config = dict(
    vocab_size=3381,
    norm_place='pre',
    norm_eps=1e-05,
)
MLP neurons of a small language model. Each row is named by its layer, matrix (gate and up: input weights) and neuron, and shows model dimensions 48-239. Each number is 500 + 25 x the weight over its row's rms, rounded and kept within 0 to 999. Numbers have three digits each. A neuron's up and down rows have the sign that makes its largest values positive.
After each neuron's rows, "fires on" lists the tokens most often at its 100 highest values on Wikipedia text that the model never trained on.

L2.gate400:508476486494508482470473501497540503506520484536509506523521502528472521428478500511479471497539507502514458504532523493503505493457467568495515490492509510518519515494522472490508503464494520530501511524484458502541515473473523537446504492497498525504509498489532493485548480485479527488532482478487476488447478524536482514522507497490501499471498500520487523492540568484485470502487452509450522537521460529461499490450479499516541470461494513485509470492515515484541496450500509555574502465530541523518491470499467469494530505477476506494526487527481540504511478459443526517
L2.up400:523490509495531471465489478527468497494487516547490498496477474516525456502481480545536518529465500489509492511524504454504459491505491498487481488468511516492517487501488462544535533503502498497500551485507439473471493460512522502523503510536480524480491509528437524481465516504489521505519483446526492533480499504507469508521474525487505481498482442511536502486530554527550482532474521497515513484470508455492487477510530527449472502507500510493448507496493473475504464483508504509480525459502485483525514510481516456490499484449497477500520497496504523503517462511491507494
fires on: "n", "\\", "en", "th", "r"

L2.gate507:494454458482510535485519522499511500445544534496519544484477522518496499532519536518466487516505487490509491545474533534484564494506511490505474505548494501501485484489508502481500552512519474532474545511513489493504473484528505495467457546498535501503463508492496480534499476468540518502486486537524504523491524528552491517476514501527501498502497515464488493517467502460488489461541523480514526525505483467543529484482513481520496479496514480480545466509481479471508519518505485522533487513490525547537476495550478492478468511505471478494483529491564494514502457495489480496
L2.up507:486474441453512521553496521472473509472503491528471539520486508538471471516496503488536466521445499550484493519483524484485528469540503515496488484515474494476480490493453526496478530517491479553473493516504499499517471460495500465442484519496503538506489482484500492530537475466511471518490455493547517505458535515543457531520468484491479514526527493481490486459483482489505501514513500500480481507486495502520517480465509515563518471538533449491535482490486476557493504480445494473483525517544535520470476541496456498533522516487510495535464495491511470519530458515480499480
fires on: "es ", "did ", "ed ", "toge", "do ", "make "

L2.gate301:531452513478477551531474551496469512503517488483524507537462491496503513507545514538529486484538488477511526526478488494469525509529474489519532501487472493521515508468471509507491508511500488524494529500509512507495461449553484483507463498417479516520477477531486515522544509470496500539488465457510539471507532462447492506496508435476514497474473515502523467507518484490488501493526497494509516495462524466461471499493527507490490531514504513517509464530471487494522533483541524485491501527484482497514497506503499485504452509515475467559494513493562563502509486510511489529
L2.up301:448500479487541485520483501477530507490471493535536548505497545557429477491487519518498500488449492456539465496491484477534520458494498512544466499517477551481553517495505520471514521502509511502492499473480502566501509526488467525520497485522515516547499475506508540462484497487470526500518468487503465482480530506518487490472484487462538530463474479476511523458536469509499487478518506501471507444470528505538495469488476493528469517512517492462534461464497508506523518473467470509525521502514518512497479469551459523527474483516481465507533493500507489492540524540465493479
fires on: "es ", "became ", "ed ", "ing ", "become ", "ve "

L2.gate147:455494508473556484506495506555460477526497496500507510470491482535496517511505468483539529481568493490521542525500513485495512507527516497508530502487489492481532531433487515507517453550497448520469486494479508485531527516461481489493517498431467506556529530452522468531495509494481476486508503512506529497508507493480475501464483499504489477549530478463499510528493486492527484510527488486517493465490493484512496533531518510497475457500481510508491450507499480492510530472470475523501523520499473496546491548491515536478515515479503495464491486552529498515511487457495495524
L2.up147:470497523514530494505504495539451499513488522494501513498510470533491507532497461495547522476579479474526532522509490484496512520535534543508505505490492510503537542466517474477498477525489472495502462489462529485527555520461502490473467548467491551524534514462516446516503536464484467487512513506492523517507534500458471490457480499484489501507521493477491481531486505497511478526500490503509503468474496451509518551518534489510438465517487491514481441502506476502504520459446497509512517529521498494539464538485511529515533494489528509522504469537517488527484501501496507495
fires on: "Sc", "sc", "phot", "ph", "hib"

L3.gate321:479484497475496530472508508514495471473519502494531510488548517495506490480501512500526498473488495504547525491541493561540547534509466492515494491461510514511499484460498521486488534446504448506495469552519530505444506532481455498500496512511509497534541444470535469509494501557523465504511460516459504521517498444492514518507490501533539478487507530552524479495522490510501543481488521502439491477475514496469556494516533514491535509499519526510490473551534442527507514512488531483458502486515527448504537460437493523551471518473479483476476524522489518481463490487502489485
L3.up321:457465502459519556459497509499521493458499512488502503460514540471494510491481507514529491454485501521525502476527498529519527515457493505496505509470493499486509466461507540474499503438503430513509515556485520504471524544483469500500462521516500458550517460456544458515511500545560484509481491541472492512496474467496516499475482497539538471500507507547518497495530464487511520482464518495438481518473522522495523471528481488501490496505507546503489507510539446538497536505490492506486478483460525471503519476440499520539498475453499460476484521520482472477469487504496487475
fires on: "des", "Des", "surv", "west ", "th"

L3.gate104:495492521497535510490529511458509511503479467500541511486511524466476542510553559495478483511467507459505476502502475479457468487470525551518509467500527507517516526519511484496507516488515516500478487497445491518516499459508497536467551505510505479528502488484536462515523503479531436470509512496454460511525476473536498486476490473470462508473448523535487501496526469502478511517466493522470444520569491543525523502502456473545528463520466494489494524490522493527494523513490484498525467481542536476490477509520473530562473506519507493491513555517496498529511516509469546493
L3.up104:500513522494524504492547518470533498503479480528509526507522537475467526490521561501479484505482455461482464534513439466474454513470497538508519445508519451519512524513520496496464497536512510489499482470468463509519520479526483537513544511496502499520495472511511471480492499484527472471521521479475455523496484479489481500502484506464477514490459506570513496509536448494467501493489530521456436520567491542511509442471469488510528497462526475481507535489501462525505535468514507505504471499489521508487467526504475515557504501477532502469513546511526503481493521507457542487
fires on: "el", "–", "end", "Hel", "ing"

L3.gate308:479480486493500495519503519509496485509466491493470511516493463531479503532545510478558505513485490503550515481512516475509491500488522480481501512467467500491504553544525478467494476502513519557495509530498462476515558490500489479537483480503530536509504473454496475495526514479484493474503544501498511529500486516518555529508581510507488532457535509536458503506526469482551470498494503529541517499500526463453471476510485485511484496509481480518475520475494514545482547484473489563499502433459515492505504504482499472513502497502508528496494503490507522467510519458558469494
L3.up308:480507512496475475517519515503535497520493472499453520527506527528496509509511483496516488520517491504528484525493457470485497487483501466480499501478504489492536526530530494513516520482499502547486517500517479475545491507492504439532502488494556546471494453472471467509505507461491504487505517488504507463541481511507541513530536525516470505474512470497505468518463463492525485511487512518547499476550497481485459443519479499504450509495468485473513494493516495533498521469498477523464478448449535499535512543491500482485522517499522495522481491514507525530543485462541494479
fires on: "feat", "al", "organ", "toge", "fig", "as"

L3.gate189:480499496467474525489521475482498499501522494476507476519503490489491538481532494497507529527519475484533508506508544486478534507512488522452546443476521521514515515512517529517530485496500494545528536477471509542493477469504512531515492515475487464506503482467511481515534475524476503531518484534494494508517531507555512532509541537524481490467524458523469518463517533498504519519490532458463523474518505496485511495509508522511538471500485465518509497461483447485499474500544471489504551498537523530481459471534503526527498533520476525472477469501502504499446509544484521504
L3.up189:546524465491499568520508492500485510524497531545489498475491474526497511524462529490501499551535495544484498492485517471531497470473494521479501478473542499508540452489525556490498491457514449495563516464506517519476505483467489500517458482514506459500500535477501485478491496474450531494498496487495508525528487520513463480503488497489473502471528448516476526516504511454520448497490518505497530486483541498512527527502536515456460521515491509539512505498522514526534504472484511517497486516511512506555482501567473531467481492483512529452488529496510537472486452525513486517
fires on: "beg", "los", "vic", "ous", "death ", "tur"

L2.gate651:487524478500479489458484486472487531521504510538510473516487511566471480519513506461472489511488488510547430492478484557493519478499523538522477478521469494506520518526526546516496532501498494527543509454503518515494504481488506530520532522540519518464537520501504447489472482476507498479482505528511493485524506498497488530523497501463438484498477509460474536489492504547514486537476466493467494478468461514459513546455506493511499515479497518503463491477537504450522528510480490484561496535526525466456511553485506530540488476511476519484517507510511491541477493503511510513
L2.up651:486513475490480508457472488486492493502495506551514455515500561560475479525514510464471480530487514503524465511482485553519509482493539531504502507525487501507496507506506548493503527493523489507538496454510515520490513478482498547531492533512561501474518505523494456481478487478521527491503487532495483475526492494530466515536462479467474508497499490524457508473498476530523508529472472517476526496466477531469508537480545487510501520503484523512451492476541505489518520501453487466584492525483508432469513546500495518545503501528495522489492517506484470522493521520497492499
fires on: "age ", "rac", "o", "ag", "resid"

L3.gate255:435533521508524515526472510522466480459485496468546490493501455474460509522523514448479497502469490490472527527457553508508479493498540491489469449519509508500519507493514457470460512478491512503480518535499550507506550491499493478479506507491464500493539527507469469502498541504531496513503486496505516442519491547455460480438482533505445522530502472491510556539524520504508463482517507497520522513515514522524524530531471513503461459478517492513461463495515479515490503501495487520494496547517491496469454489512506437463484500515503483506492459538535526512494491540508509500
L3.up255:492499512501532496489489483515445500517487505520516543502465473461489503485496519490519488449457483497503507522522526481526457503535525472533508481524505521502489474511495501470463507490486517535488465508474541493479507506455427506462505518550500482532535527464470498476467487472494469495516532511504498453492472483476475517438506548511484510504540454477486547509486502510497454522491518556494480512537533466495470498484516512493510472524556516506468445533517461495505503465512508516514472532479480477482486520523541476455488533485543465536550523509520522489526502485533483477
fires on: "Sc", "sc", "av", "ig", "ak"

L2.gate675:527529459469485525513512471479472470517504450493527480519472561548522500504545513478501536535512531497526491522519554455512475470482477527471532535505502505513515568443472485522464490500500482516552509530481585469507528525494498481517533510487490524495454472515528531483505510527463503507491464502484461513495527517521530496515478495502473490498471484494508476525490513504489522508505491460505535527502500478517475471531465475482525516526477517508478503510495538489528502509456504508493494506541532537463503477477492498479478524468477521500485510522531462518489495525503530516
L2.up675:561493436463476490517489489515502469503535418498480503492488528503487522491513528489502539526513490514502503508503535516504481503452497510500535470501522509523507552470471494478485508486489451519514522532461567475480535558508522501514513461511528504461484514506517537507498509541491507514492441518484465475485497522492498486543504458487501488495511495502507496514463483514514524531505503481477528522516498514494505499516476462523539497509490477499477510513527516504531454494453485454489509537539526524482511468452481507502507495467502501517464525525513523512504487522518500507
fires on: "art", "Americ", "ome", "ace", "California", "Chic"

L2.gate192:479482510470501508483545447506504495477499490488502516526520518540455492518501492509525514472477518501579512510475500481509472532529496497505468502516532513528521498497501491502502488547502469466467497484450496506521472482518474540482522473513495538503550485490513508483504442507522463485546512496522490527446517515492475494525525456504534457482447460527474518511487515485490549530494504554460445516544495490487488495463489536506516524559524504504460510463531520508532540502525509510540541491552491488521504481472530504518487506517535463522545500478504507519486505500495502484
L2.up192:468499472507489521527506484508531440513526489449441513546531552480477509494507525520551531496502489475513534487468554492520465533510519503489519505530508491484485520489503489535519505463525486511528495473504543522467480512499481482477489534507512514496535467471486493509532497502494507504505519499465458518440498551534487490533493495529547442471474496484541505488564487494415493495505532516487458514511456514496528520483538495521490507503522513506499497497534513528469520485503544481526524469467514485464514456510563527524475503533502465513504483482520462496471527527479467506
fires on: "ing", "des", "Des"

L3.gate457:477459511507561527480506490467497482478493523482497518480509502523486535489482494490536478482460499474464516505525523472506514485504457516523514475484531459438492459508503502507481453508464519496510497528509497473509530533523511530484505532484507510440436524525504493487517510531491508543487470529465518515504461519480544472560469560475498492445496499540534511510509527534453503502481495483520529521490536540478480482495472448491521463504505486510507541513496447482509480525466483476482460500499516509490505501492510501524506540501475496525546474489479500508508513474492501503
L3.up457:479471542514543500486524507486488473471540504506516480509519495516502491476471466492521550468497512521531515487501529489519518515497502517485468476486517482470521460486487473473531468564480499491505546487526490466491456524502476520528522532526512506441474478520495501517485528530504489524470462490496483514556462500502489508566501568544490522476498501497490504551512533537462467505502478479501493495523528524520488510543494482458518442445498484472504511527511474473532499474511475461483442502480506527494497480506511428508536507487485519524526470507535497493495529479525471551
fires on: "or", "th", "c", "str", "n"

L2.gate318:511538498487454485486494506500506529518527507489525457497515523497505503546537537508527495513477485468465508538551547532529511530490495501516535481487508527493452501534500519508500496456485497532520481568480534504488484475493522524473512500503501536537500565500513459466521448468469512511489499485518525482490511501502498505511459515492476525506514522482529497528520511544477463490521513544532499468492528493494496505490439484499490441493491499479476476507480486540458477495512472543525544522517469511501518468523524556475458529525518463463479477540531499502506537495564491509
L2.up318:517485485478462502494499493482486521535491496486545467469512511472527506536544564523529489517511508489480515511521528533507504522488491507479515502502499538508473497518528503506483461489496504520487504559465514527490521482477511516457520507462521519539473558543510459498530494470469510522495514505541529511501525494526519502515480503489490497520480568475506499527521521554514459470511479508489496473513520505502498509499487486490501472487488535472515505522507489517510445511539468517497548499488474505521524450538502555496462498519529457480514464495520487491487500463571491502
fires on: "Americ", "Ital", "Europ", "Ukrain"

L3.gate130:527502511499497485499540507483516469518456490500482459508490487529489512525504488533509503498482474441545424497483539492529463519486472489500475512536525491515492495499509519434509479475516490503475497483500494512549547504470542510527490460556480500547510472466525500497505480468513507482532489505489496503490492511469465505520510507458481503482506489479522463525481530495530494478541524519499513515496479486513512547532462503523522461508543515476472490490516477536523515503501512492508524466492463510523503505483480503491448500439495514495473512481481551491511496543496486516
L3.up130:499471500515508510509513536480517486507468478515479420490503497529501567472510483473482495488492449458552432531508518515545477494476482477516485548532501511507496501484503518476478495492535480528490507502480468490554541515466546542501475453557509511522459470464510475499486511478487495466541480505493511507504475491483474484495503533488536472489514478487532484527482522526531469498545512485524509492520501506490532511511488468534530501478546512481456475518508489516525486501504497502496533472465479498484525479487483494524447503463504485495457515475458567512479480484491505479
fires on: "(", "ain", "et", "t", "er", "v"